Part of a small language model's weights: capped logits, a variant of Adam for these matrices.
MLP neurons of a small language model. Each row is named by its layer, matrix (gate and up: input weights) and neuron, and shows model dimensions 160-255. Each number is 128 + 32 x the weight over its row's rms, rounded and kept within 0 to 255. Numbers have three digits each. A neuron's up and down rows have the sign that makes its largest values positive.
A block is one neuron, or neurons of one layer that tend to fire together. Before each block is what it responds to, as a language model described it from the Wikipedia text at the highest values.

Coordinate seconds digits
L3.gate33:129114134092122156092153131112086106157121162167103168137067128128092116064122171165118114127089071151144146112118092072091202120046128102143147130157167157136104116145115092164173129134138151104114120130132139109025166133115083117124140155073125220111150085166095163140130121149154130117
L3.up33:070150135110174178109110078097126127181114120105091087114077091139076119116138136140097109108108133098130120102155185146115168151084066168174097121124107134150085109106136104128162111147090124137078156122108113087162084095089143153161140180138102121129138163141117142109046099191147179101
L3.gate59:150054136146125150088157173132119135090121124166163138176102127097145112162102058128090128213132127170114132147162165088057141105118149106058169126071133157121122171182103165115141142027143139127190128163092127129099168134131109161129108120119130125099161104101147106132103151147130116124
L3.up59:122075173100086160110092084102123146153135156131116106085112066233101114147116078155085103122133075132060145121092070129120112102153133120135133165133192118106110125143164073066135153108157095123097164164138152113167168076084157139183160110132133109122142137137112200104145098155127105147
L3.gate282:120072147173104137203166107152133158148044124128073116172145157142150172162079188130113153114137139142087134089097096139107143170127183126089176143126189109121119154132077086154059093145137132124144114167154142113082163133157084141139096099135057109071143130137108121126146158084126159185
L3.up282:178133159135126154144117103129119154120109076121110156188149104146138059116136132113143111087113163138156110137132096131149110141159132188115091173107101074106130075170126119159142107109136094137136138138143159103139098113101132137142116131170140106220137110154120093157116091113062126110
L3.gate310:148039102147109148184096089105125118163053121094137114155124077111152110132151171160126127173094130131070169115150115134109173178079135128126138089114188089094115156131104114116116105127191097160094131157136153098158154167139122176145187108123095080107141106187080174166130137083131132129
L3.up310:125119112091078172119118116132100122135102153156142114157127128141103084163122088155137134095101180143088105120087171067061125140132074119162167128127107139082060122161135116128150046077146107121141161155103118176080137160135091085130118106153144153116170058129119159166157167157161123147
L3.gate340:120101100177141189139129122166149074116052151142163127107142065084167159131096091197104107113142105126106153148129130131143142095147151191130180170143143125142161204152104155198113102089111153145112078197173196103099099091136125155159120130102075107109171144125116127086156163118066136120
L3.up340:125143141091081150101134106157078138119133098115134155122159080144163132162106127175113161150161134127108130111155116111093068147144180140135146101095116139156138110182089138169145061121119083102161095135132124123091177096135117117103108081153153116098158192083116153139149172145155085128
L3.gate347:148088113151109083160150106141110133072088106158061104112129135167184082111148111111138023119127129150091182144069150120136148139128160143130115143077144091138125141155157102090157122106080120157217137126098085159113104125096117159108126102080113163063192115118157073127108161165159186095
L3.up347:145045144164135129160196149095108135176123091147111105149114147120147154147116103152076126140235153072173186135132092106128112090114157117127119049139159090137196116148119125152085127107120126155155115140168167084163168158165086166117146148155137154113108104100125164136114166120081117104
L3.gate359:052074155106147124068190135148096166106073154149101075142136114147159135130143097137103132172184155185087126120098191107143179089126207128122193135105137163183095173124159126075092137097123162130187130152105154136123208142090106111105141139101083111098120134128132112111111142118098150173
L3.up359:072122163081128166101128115115137134141206156177118126124065158188142123117114140124096060126132193119131133145119160078140091158162107081161177192160139143131177102173135114172132171186141111118144175146107128178110141099120113127161138153136075151121086092121128112147134149147093110177
L3.gate424:138055083110117167140171190180146121077076114055176085144128071143100137134035127125129069195188124122079112122182190120079090073128151168120148142100115114139129127140133167036084151031128179107142083154097148157090152170111175214106081126151131133129091146163144110135156145144154094145
L3.up424:166148124067132104141123074181153111139080190175118135104186182124138105199150120144098137169103136100137148133055184053123122133121097086114123164040126154115105184202149132131159141101118152155130156112127118091126163128131141117090098158117170106141163094083128101113117086171126127118

Mid-token in structured data
L6.gate10:126110120106127085106151139118112132116110133155134097138083080123099191096134182107075136130100135101158146184142173127181116110157084061157158088148117175159173114154122148166157133142110104154096100101072191114064115094121173102118153142166131138135106146141156146157177164142167170129
L6.up10:155134163144121164125139092071122074174144149113096134085111138110187143041196126128123088072163173121147146086077075141139132129119123103085154156100119071138073117049175086140098139068176108114134136070134125140095150216147133056114088121053136106065107111113108113109089110131164108157
L6.gate206:169085164104118087188185146122164110099094141152123100096126115112173150129115086146128086126122093147079158146126164106120191086136135133154098139105126142125116158123098100143067170078127141105086120161131129059104145088143163097119121159068124178096096086101155109174175181140094102125
L6.up206:148150072120146122113098103191161118128139132085146123085144102142115109102094122103133122142176144126107144119134167137150148042124120116214176105094088113144145158134179202093136141158134132159100141071121133164134170127210153132132129160090119090136137048133046121195131123162076112158
L6.gate230:075104150140153150103159123117099123174087173130204053112178170062100069123091141152130112071102129127129156151084192146124118084089141118079123139169109143144120198096159095089155167065075113134185130153122154127097157139120098140149102172111098194108127084106107133140111146109069163143
L6.up230:137121201140101133082124122156136145109110132103106117097105093073158104073127118109107108109168133148126180134146085148118104108122143130182179147126184110194118128173138112139173100099172117076141098169133062171077192163133159137154126156122114141175189096121107208119165133138117160137
L6.gate403:136076078177130147141202116129137119102104128094086140147129116117127187202101092161164168119151114193081227116125131095118112113107077102145178147060172129117094159145168147066127053098116229183093122146102139095120039129149125164166166151162134165160177131147137163173134110155136071127
L6.up403:120205110129176127167123121100097105119139194114196106141144070120122094083111140120152162115121117129156098105162130148137165101092136176124178163104096113170151129098075184108106089130094068143152137053135085122136095113127117077100150063117128121115127113145109142173116148168159179168
L6.gate473:095182101138153173128137152118105123055105040141098162122120140048130145121075115090121158105096068170147191155128131134125097116102157147082154137137104139172102125200127050120174130137103149163140158114128106127121132175061123128187108134112177082111113156145155157160139098179181170182
L6.up473:166123089155104115143115168110141157120138126108118169154157091147156215116182102116167144088143118122158207067094080162099088080148100130140109149165131152077146093088070152117141100155105136131136158088135087119160109118178160121117164133093122115045107098099096101082114107200093117118
L6.gate500:094148170156111115087155157079122122149098197139148080136113095129143103153096127096114089133141124079075140122137132046148136106105150143067172087127135170186139131130097084145103215085189195148127143153105128124115158122147106126113114151095120182113126156113137175123163102112070103100
L6.up500:135142133159155169176133180142075120100102117060108126074140174110159128133105118191076137143123167160069156139138173113093099145072120098070136121156215114159092161128203177123054098158171133155172150127135100137103093143106103116086115131121181168116109145125135153132116137133145174092
L6.gate570:117111108134138130129200136115080081151150164082150130074126103176087197179159130140093128118088090160155187185106202107115107084113080145119141137103141101129170215117139146072144110097125160171118137120065127103131143151127127107114172154099124139075148095114106167146107105116159132112
L6.up570:139153135116128173184133118109122134130207186150128155170089156131092093099111094139149082106114109198164186115160111111120124112108099091074188126160119117172150158128181120165104108071127138121133162135114083082098181126116140070113174163121114143144165080114142129117131149124114160167
L6.gate578:130161147160159134114157148153159121110147148093180125052119173186144132139143134170121125097120128180133147106178118117144142088136138046170119087154116170102022157135107168062142133148147111107167110131135141097102133127091130026150129128137089197135123080146121172132166186185094061067
L6.up578:151130175160105163146159053130147169135070207156168066105131169117176161123136130093083164117112136116091130101153113143129128095112123067122106139187146108106090151139126193143098140134151126142134114167132098139074157123101123195179055081185146170111191099111126145109091150135112092152

Inside multi-token proper names
L3.gate250:078143166097109064178140119127111102105110086124127170146099197078155116106123130153144194142137099127147178179158161146078139152149151092106096085116125033142134148132152129106174131175105150134112089145160133164167137123055152081116125160172112086086084173120186133151160108097176133132
L3.up250:129098060087144108108141185121093129145126122125130154124141088107109118171125127116113149093123129178115114141140194146068172137099070078174130134095114090150111090126191093159121201118116156147137120156112132150166112155120148086125125149185122142124078092167161098117137119113223141150
L3.gate290:145074099195148121160128177112158148142100146117182111168168114111078069120166118121084119155156173168108186144068132096099140121138124147071078126074163167176110130156115110159135175123174141126099145202122101094110149121071098110103126140122155156121094177138102137090135129140046077105
L3.up290:146107185136136075076108124112126119145077198132118140140182151151174127140115064099148169102189160115156149118102066172105138136147129103104202126122208100133145101117087163123167139128121140186134109178146130105128150206177119121105144095127113151091135125127106172102116159069083080121
L3.gate470:122140167162123114142116091127100154172084145116109130147136127107088117184119122094107118141095106151141150126125097093075100134125127123130118113152092120104106112193090154133140151153174069086111156203140159114112153113195145080155091137129186143097152138153192166127084096108128127137
L3.up470:177068161202147116117121093109072207110128123092151140132123138116103109152121144190100125211117130170140126123089105123076124108119119136087147152191140100191156098068106134102108110140104102171173093145154109087121194169155181098147101083130162148147092083117072152098108114082103093156
L3.gate571:177139141148138109125161114112119116082117161070182162107124127167116126082121119148110079178144108160074149194145116098071146137163170107134155146157129118190099180123091074190092172114098117116136113122155177122089122132120185149112103097087146155064106220157106104151159152084078120189
L3.up571:128102112078112147214116164098112162121165062137112176071107105170169134119162092156148106109135095145101147175155104105094059095141075049145148103115140141114086095161135117158090123139149081105160122156119089096137183146123148138129120114087145147154111136137159155140125142123162119112
L3.gate573:145120155096149111072098104172138080128076089140128179126173115167162093120075117190151136083127152080135139172147163142091161087061112141057079076082132099110095115091107109137136165088145124150131127170122135125110118105151128145132097147107083085065135154171175153101173117133071104114
L3.up573:126110103186081180145132104165156109121052077104113147102094195081161111088133109102125196181131130128166114119138147119133112116146102105107129173154107101113168121137128111156140149092144124071117111109131129155083099098119109116131160104112150163157128175168111130092195119108068126146
L3.gate607:143087121111149075123175148114126085120116119111161123150159101151072112138194176094120131187116135109106129136174147090086159122140160113084106060139198115171154134177160107170184080113098121101096154122116120150146164144111158075104175173156142146134103147137184138105161127140108147127
L3.up607:165104144145115086096149111096165123107079137175178151127122074167072094157149039068151125171129182098120143104141145162086147129116143098145112109110086125149127144121147171091121193081105166127134154150110081135131142145114123130135111155045135176130152118078108140125114150164112165104
L3.gate640:125132113123068055136109103130133068119122137158142153126202153117183097116112089079106133144169110137114093126093136158101171128127086137113087148136108098096091155125140122113144199070135185179130133176147117152182138123090088070122119150173127086092139105139080061134178117102102147144
L3.up640:202109106128123106069166159116112139134143140153140137129131130132072087148146082054101107214135106125144125099100152189106119154111181063088108079128124087142162130110140143110127090078149078111130081098102104099120097106100125053122153126110148141115102067078126100121131136110127139125
L3.gate654:091127157101146086128161141128087170145051106137051162157122140094136123127163103063094153087131104118143195171163144164147165101126105107097087129147122162152096123130172093151135132132101136128143161113152099082086054124075101080102171152138099083128158099162135131114191180109110102125
L3.up654:152082143136063100113123116154145105083142122162133129168173091095134147125138100074115134161108155165105088145068118112078174141112122071109151145148142041081141113124166122145129167110126117157125116193090083091202199092137135094088134099155147067103090168106114106082074146110127100082

Medal table entries
L5.gate483:134161177168148204072167159201140135093118069144130131090160130111176109113089131171102177091123128082129123120165119099137181112085131102098084121121087114122144148064170079146133132117121147136142121178086167153097184095114131133161076168142158144108123203136158151171082110168093191164
L5.up483:143154185153168163110126136181165153127177091145122100181111122122135144133125173174148154128135134127139129118169147091164114182067142114152126199109124113222186121090183108119112149046106137092132081138137103143087124137151153117127168107135210105116131184095136143124118170147125137198

Table and infobox headers
L6.gate67:188127187070140130116127114219138074112116103116156134136164178164113085159119157112044200152178124123129143163147136141120153151123138124124146166183129146124132118094172140080195113070128136145163202178090139129143125109084110097135139151102115169083135123151076172143073106138080100087
L6.up67:120113144153131097136127142173165142145120150058074182135174174129151069137117099097173131085201105140093161180084087160150144170198150153120081162114118109184109102119170136159111110083115077127186098101124108097040154167104163154129110130110084152181150160117098117124118111105081065109
L6.gate117:163143117117113185075099125168155075130144197109107143178047106110151100067163173139140060122191149130172112126128122179081086105087145171133155113153160142073139116104047144110140080124149135114167105140100096114076163150108114143158087158153049161161118150174136098081152135150104123147
L6.up117:119126136134233131090180159105128096165174154070135149147148186161104119209154116137122131125171153127093128105159086129110118114131105164114144135114155135126108129062139094136188147100130156127142156071116097131130174112110168125099104188179091160085112129100175193143082117144141083080
L6.gate139:134161173162093095122153109087140146095133171112103069162153136156134088195164066147149077228131159121088151139115149120129149130086087121135139149193157130081114134100113189118125184128115149154103095176125166137155106125072057152137161104173176103120124134137145176099097135107131131087
L6.up139:105054153153118148162160125108146098090128167150138108082106137184077128114084115121126140109157186177153158148200144119141162131178110148075153119081145062185077138224143155111118127105154153124163115094118132073093174195144160116110097104177150114090122170120130117095147178135155140127
L6.gate148:088145183119080137063112090169103077192138110122129160059119173205124126155133110118114099092112143094153147186149115082096097167130114171132169113102125147186133110089141076158115112109149152144135118086129098162140144102065146173142080116058105129163168135165065138125146081118068138067
L6.up148:118169093131086136183148132155109140140167133153116100121112160180133068136119107179091179120128092150154125091128130104097168164117121105164067136195129112088128133166122136094147101151107077071070132115086096153072129062100126107147160130154178131094141153127117133119121136084124100191
L6.gate153:103104117165167121084121199204103104082150094127098158106114113145147163114061123078099151111115062126150197132180155133169044122153125169098162139140087114147150095158096097132126145076161206113128100136129151189135136109087094111104127104123123148124080187184130098111164150130084155155
L6.up153:086111139129113145193133108147127071072100083115087164143115144100202154145093111129118091172159147130059123144129165121099165107120117131152108143117128093078071110111118154086040123130168096114179125122076154105122165143181131166105166165202107118096106114115113082144086173146123103110
L6.gate225:085098170072136110101160169192153111082131142149158083141114142125158137098146148135062132134108090231114107171123146153168109103130162114110095085029170143093116146071113188110114119109116198191175048116102137164142170127110126138120166105091144087102153109134167124111114117144097134129
L6.up225:120185100193155090119135119179162141094113128096174114162185096099112139126143092134112133101184113095152190147118055102174137100099131127136117081152113116122105135142136164110165129179124138199143136142147162142124153143104124121150163126157097180063124095161113115184124162190150120124
L6.gate436:092103122098126145087135208156136066096145163152139141113141185127146089142137122142122127160138131199137176217099133112152091164084164204110158116117165112119105148099163115142101125074122107154151086119145114134108153143096155104192153171090110121133094011156138136135093065182154092134
L6.up436:127096111081137163133118084174182159143092137122155074007104077149183150157128123135134122103091090166110160107134087131150089096130156135159149162118100145127099166114140106110107107076128120125127180118156150147140111123112166176083115109171088152130094152125162211126137202086131134146
L6.gate631:095080157106158173149168158147143076077093135090128091117147151154154163151131127085148107185177126199177063172093172142147117141139109148143106152117129108119085100146160100077116120100096167096156093109076160165114153143129079154124120085164127123130151147143171077136137115141093153153
L6.up631:119098191146109133035113149119184103142139105130119130153134065127134142124113146149139135099083169154138140078087085133078153160206096134207076157128196144086250143102143081124170113133151161168137132142135153162156154114109096073185119117085044177115150181134110143128109142146126114127

Infobox field labels
L3.gate120:099041117171181160124155188143147137096077064074159072121110098106153154129090138101135099120148084129137147104157112157109153138094179143104113137084147111155154152111067132121097071071121146087128117131115139081099072127116111141093082110162070121115103218148138117095111091142111145125
L3.up120:143125141029151159137141158124089134075113195163155116173158070100188166137090123158099153178172190132127109140142150138136146124159139121099137129117130111175105162104082097074108105102134163099130108120135154091161115100070163128136075051174112094080076132137126170159127177094170182165
L3.gate236:112104136111146156122147106100181154101082130103165088139141136057174154167105185075112093099128139139079160143115096133122179090142158101109087149143157134139149159154180082084084145128093165117121155140127151100165145124114142084118127139114070123131102130111169140145105170110144136073
L3.up236:085163113114127106125127170117163149152107135157138044179096140138158106171083142111078148159117135135147145091149167175117141145128117157113166112126125180141160173131112123071124110128143125111123132120176140130093115129058102185188152089057140144138212090107090202173112091132144152103
L3.gate557:098126127123119112154136136170105136111143110171143139112096052120143084122137155146141179145133116143191155091160084183109149120195060185151130098107191138137164180168099080155138071079214123137142147094085116160168106118101136146127119109135175102125171147140108053148166127161139140119
L3.up557:128045126162152133193136058107111135149144159159109149156122180129069068131108122157080119097120154140149080074170076163166182139107121122169129103157170076134131130127127123154118078091106185138093090091154220197130152181164082152174113124091035099117182081108155152114124183123147129189
L3.gate568:077084194144154135141169116089115151099116088201077108090127095108107131160129143148109152068094093132111166135105115166162156119170133105081143094114085091152149157120122155125045103127080190104123119073113167146133136143089122138106053130143191143089133172141146131077116120145111210141
L3.up568:070091109215102131143161200150151121147131105187149191183127113132113083146137118121122114113104120159137127216151132087113171152175156144087093096059138129172143150111143166145144103100148146126150136060139114100089139137173112134124159108143070142132142181105118128144161171107150119142
L3.gate587:095167097150162190152207179143076101111126130085124140180159098139175105125119143140148201131109131093145029151158214096125118170079122128138132150064102096114129171142115114131114069089107122093128106103110189108100109075109119175133110106132105127097164115142146131098130135154156135180
L3.up587:155117153133149139159163135146145181074091164101163179164131105139136123067158161099144180122173129167131104128129134154089129152100085074103049116121145145124154120167159133167103077132124164099105096089102110119135101122063112127094090057092188167111116171189126140093114153140165130210
L3.gate629:107067124161142157120172185163117166094141153105133076137135108166139163108128085122108126143134159141095095097117182130074153101100136115067146154074097172102099113148131128111126112127157112187194141140064122151058146102153079128122084089165180161100127125108141140115024119199168058138
L3.up629:117121135126138199105170123166109126148167094185114102152132069179105121153142133119081168079091115061133144087122163175128141146113117140137081123141097158070130148102119088138163051154142112146136126134133152184092138129171046197141130117156136145127162141124113096110078136151193130096
L3.gate653:096163143130149146154121095123190125111139075106074131151077119125180100179125195164094113192186134146152156130145141098097139120160075137145094126118131106107177116128052045138171108088114137171137105130124167106122131108132119181046152103137119110063145140188112135130166130072144183159
L3.up653:133141133130144129091120128115108139155142123129163088123036122155069089096146075122128100174089159113106072164139177106165156176207158149174131134088137117074163091155144109138060132088172139120147096130092097085087165143089110091092102158105182162146158160108149076184109153130147177186
L3.gate688:106110125117075146166179144149135125153122140066106095109158133106138102172126111125090070112087121153084094170094130165123155131081108097089148095124137128157115149170151071133108100149098131139176155162139178113131207105128158082152174135149123161084103084108124127151076141188208191144
L3.up688:144108062148147137152101131145124092172144169165129105144118057122173133158123071118136123100116183153139100179113151094131115120152135138199126145133101110190127128160165118122130139163095125114116161147147143125152107085059138075124147194120135093131116175135167140135118141166155179159

Mid-word name fragments
L5.gate270:101090120124086119143171150129085125078085144143170135147103132107146090139102109196107155160144091139129123134139141115064149118098148052124150126121125078121091147191125124200150158107081120111102182127104144159158172100134206113166115136136132128107080068123148139104081082135172121144
L5.up270:155070138093114136156067123167174141205098139187125087155103114109130101144131115161118111123165107113165058092178094126070129101098141124122174142114129081124107075118203121121120132129121156130157141122152149157136164165139086112155144131149109105105154141139182145105125066151126113078

Personal name word pieces
L6.gate109:129091124130093091154148157141127111142078117144172110081159083152106174161055117156137123100131161102087108136119117072139117095088133141180108110077170215088115130149155182110082160112118095094088147120134139144127169099124133160122128134163081160078100176153113114099118073160098160110
L6.up109:174129161133140155166134096184115070118151166101140203127116160121103102153110245129114158108179084164185123171188130167114061072175126118110110124206144094090152131147139131116133114149092147148080141175132065132101168104172111152117140081208144083129138083140115111091144092112109148128
L6.gate136:128133172080136158149149112130111108100098058126136207138142177183153188098084084120142064096086120121116119133187149056140133147176073126132104137157102165133148101107136108106167151152112147115059118132141194165100106146104146098175099108137142080169142166203137059169131089092093152217
L6.up136:139133140110094169136134101131121163109134168147114148093152148169160109075084084066166142120065181129117115108169133139088112168138112117183082214117069139098092136095128085115102123102072098118069190138136098145115076155107112142191115168114170126115123133129154157138105142107101199132
L6.gate178:174141129114112090139160158138166156082145116128148192124151136095175091143085120162127124157110155062067125096154145149191201119111149143102126073101115118132116122171107136106092110087093155128147073153130136138127134081099125109124137126102172120108158098164152099147152116120108121150
L6.up178:064123117136118102114130147108072149138127191138130104153141149142167116087133187112112167183174102119131099137193173086159139157171226133101185137133146106133064139076102126082105083143064147146120117167162074109163162160114104107107089097127154174144153115147112123080136061145077112153
L6.gate431:135094128115102115141175157117146078143091088095159121130147150118167143095093103142099158154074087079082172101157152090076156073128156151124127110160135088114124220118095138113151143116082052140093086120152169125174114075075148178127071087055106176118149168102101087157160118141111040106
L6.up431:133157144136070167154078117107163140129068150100096142083131171124077134136141140133108125135122163123127141172153146181120097144154126120150098146113101104118150151111136171150155088186091122070072057067196116101105109131110158171186118119152130169131150101114124124101129127044144131141
L6.gate533:081124098154158097133160180138110123118123099169146095123068140170129140124177098135095109107141107143143090164109161172149110139156061157135146098101123065207150143136126137168172200123140175140076154101130124159074136102112175181101137157157128079172098174156120072154172094161145161113
L6.up533:154117119115053125121109112161148135119118066157148106164167122100204096104123123200112100150173161154123069133116079102075122130106191135113159130157154164195110122191087098138134155105105100169167124093171109116147132098160099073141108174171106049128108207162148113127157108081112147128
L6.gate632:109113168125139088188148097153110120042117067162122096129202146134151166141093132124081178157102088083108152123154124189153143076154155217100134071049149053152145153136080092110153118078084117139096089175149152145138124133109140131161095107120089138125174085144136089149170080124148120133
L6.up632:130126126131141134154100093123131135105110138197145132124103142108122143144153143140115171107102116131171154140155157130127075142196077118169203133087112077189089120105181127118138143161142157094116100122163114129128126150086227101115152169142175074126129074099102142069143096066178154178
L6.gate644:159113135070099126153136144097087107110117114164132170104156141169173086134127122100087112188129132053138091076153136100157129100145092170120089090152133131085134190094098083066140146105101166089093088134183146125078099064130137141115165130140112163107083124173123102095149094131161130143
L6.up644:177065147139116126127163169118182125096069154094103204118097150076136133101138125140078125158139172112116096169126139090141141156111155155105093111118122071111091101176162192149141153125128122119061110096155157131130181105119145081123055146097115156131114117095173185141100164165069129101
L6.gate684:127115084117125141095124193126163127067096062139139145154163083129149176135100114193090109108084151072105129146112170134082143087110152122176091104072104101125138111143119113171112144157101141166103137105141175172051119130130161139180108212089103160107117156146139121065103163137130151097
L6.up684:179117157120119104124096129109133082134131149074108111127159081149107102048117139116129178152149136108100131124173124138087109119134094159133105101125181080081154122145120110171116119124162146142160119145152189132173115132122172082162141181132140080126183193137143121165189127084130072127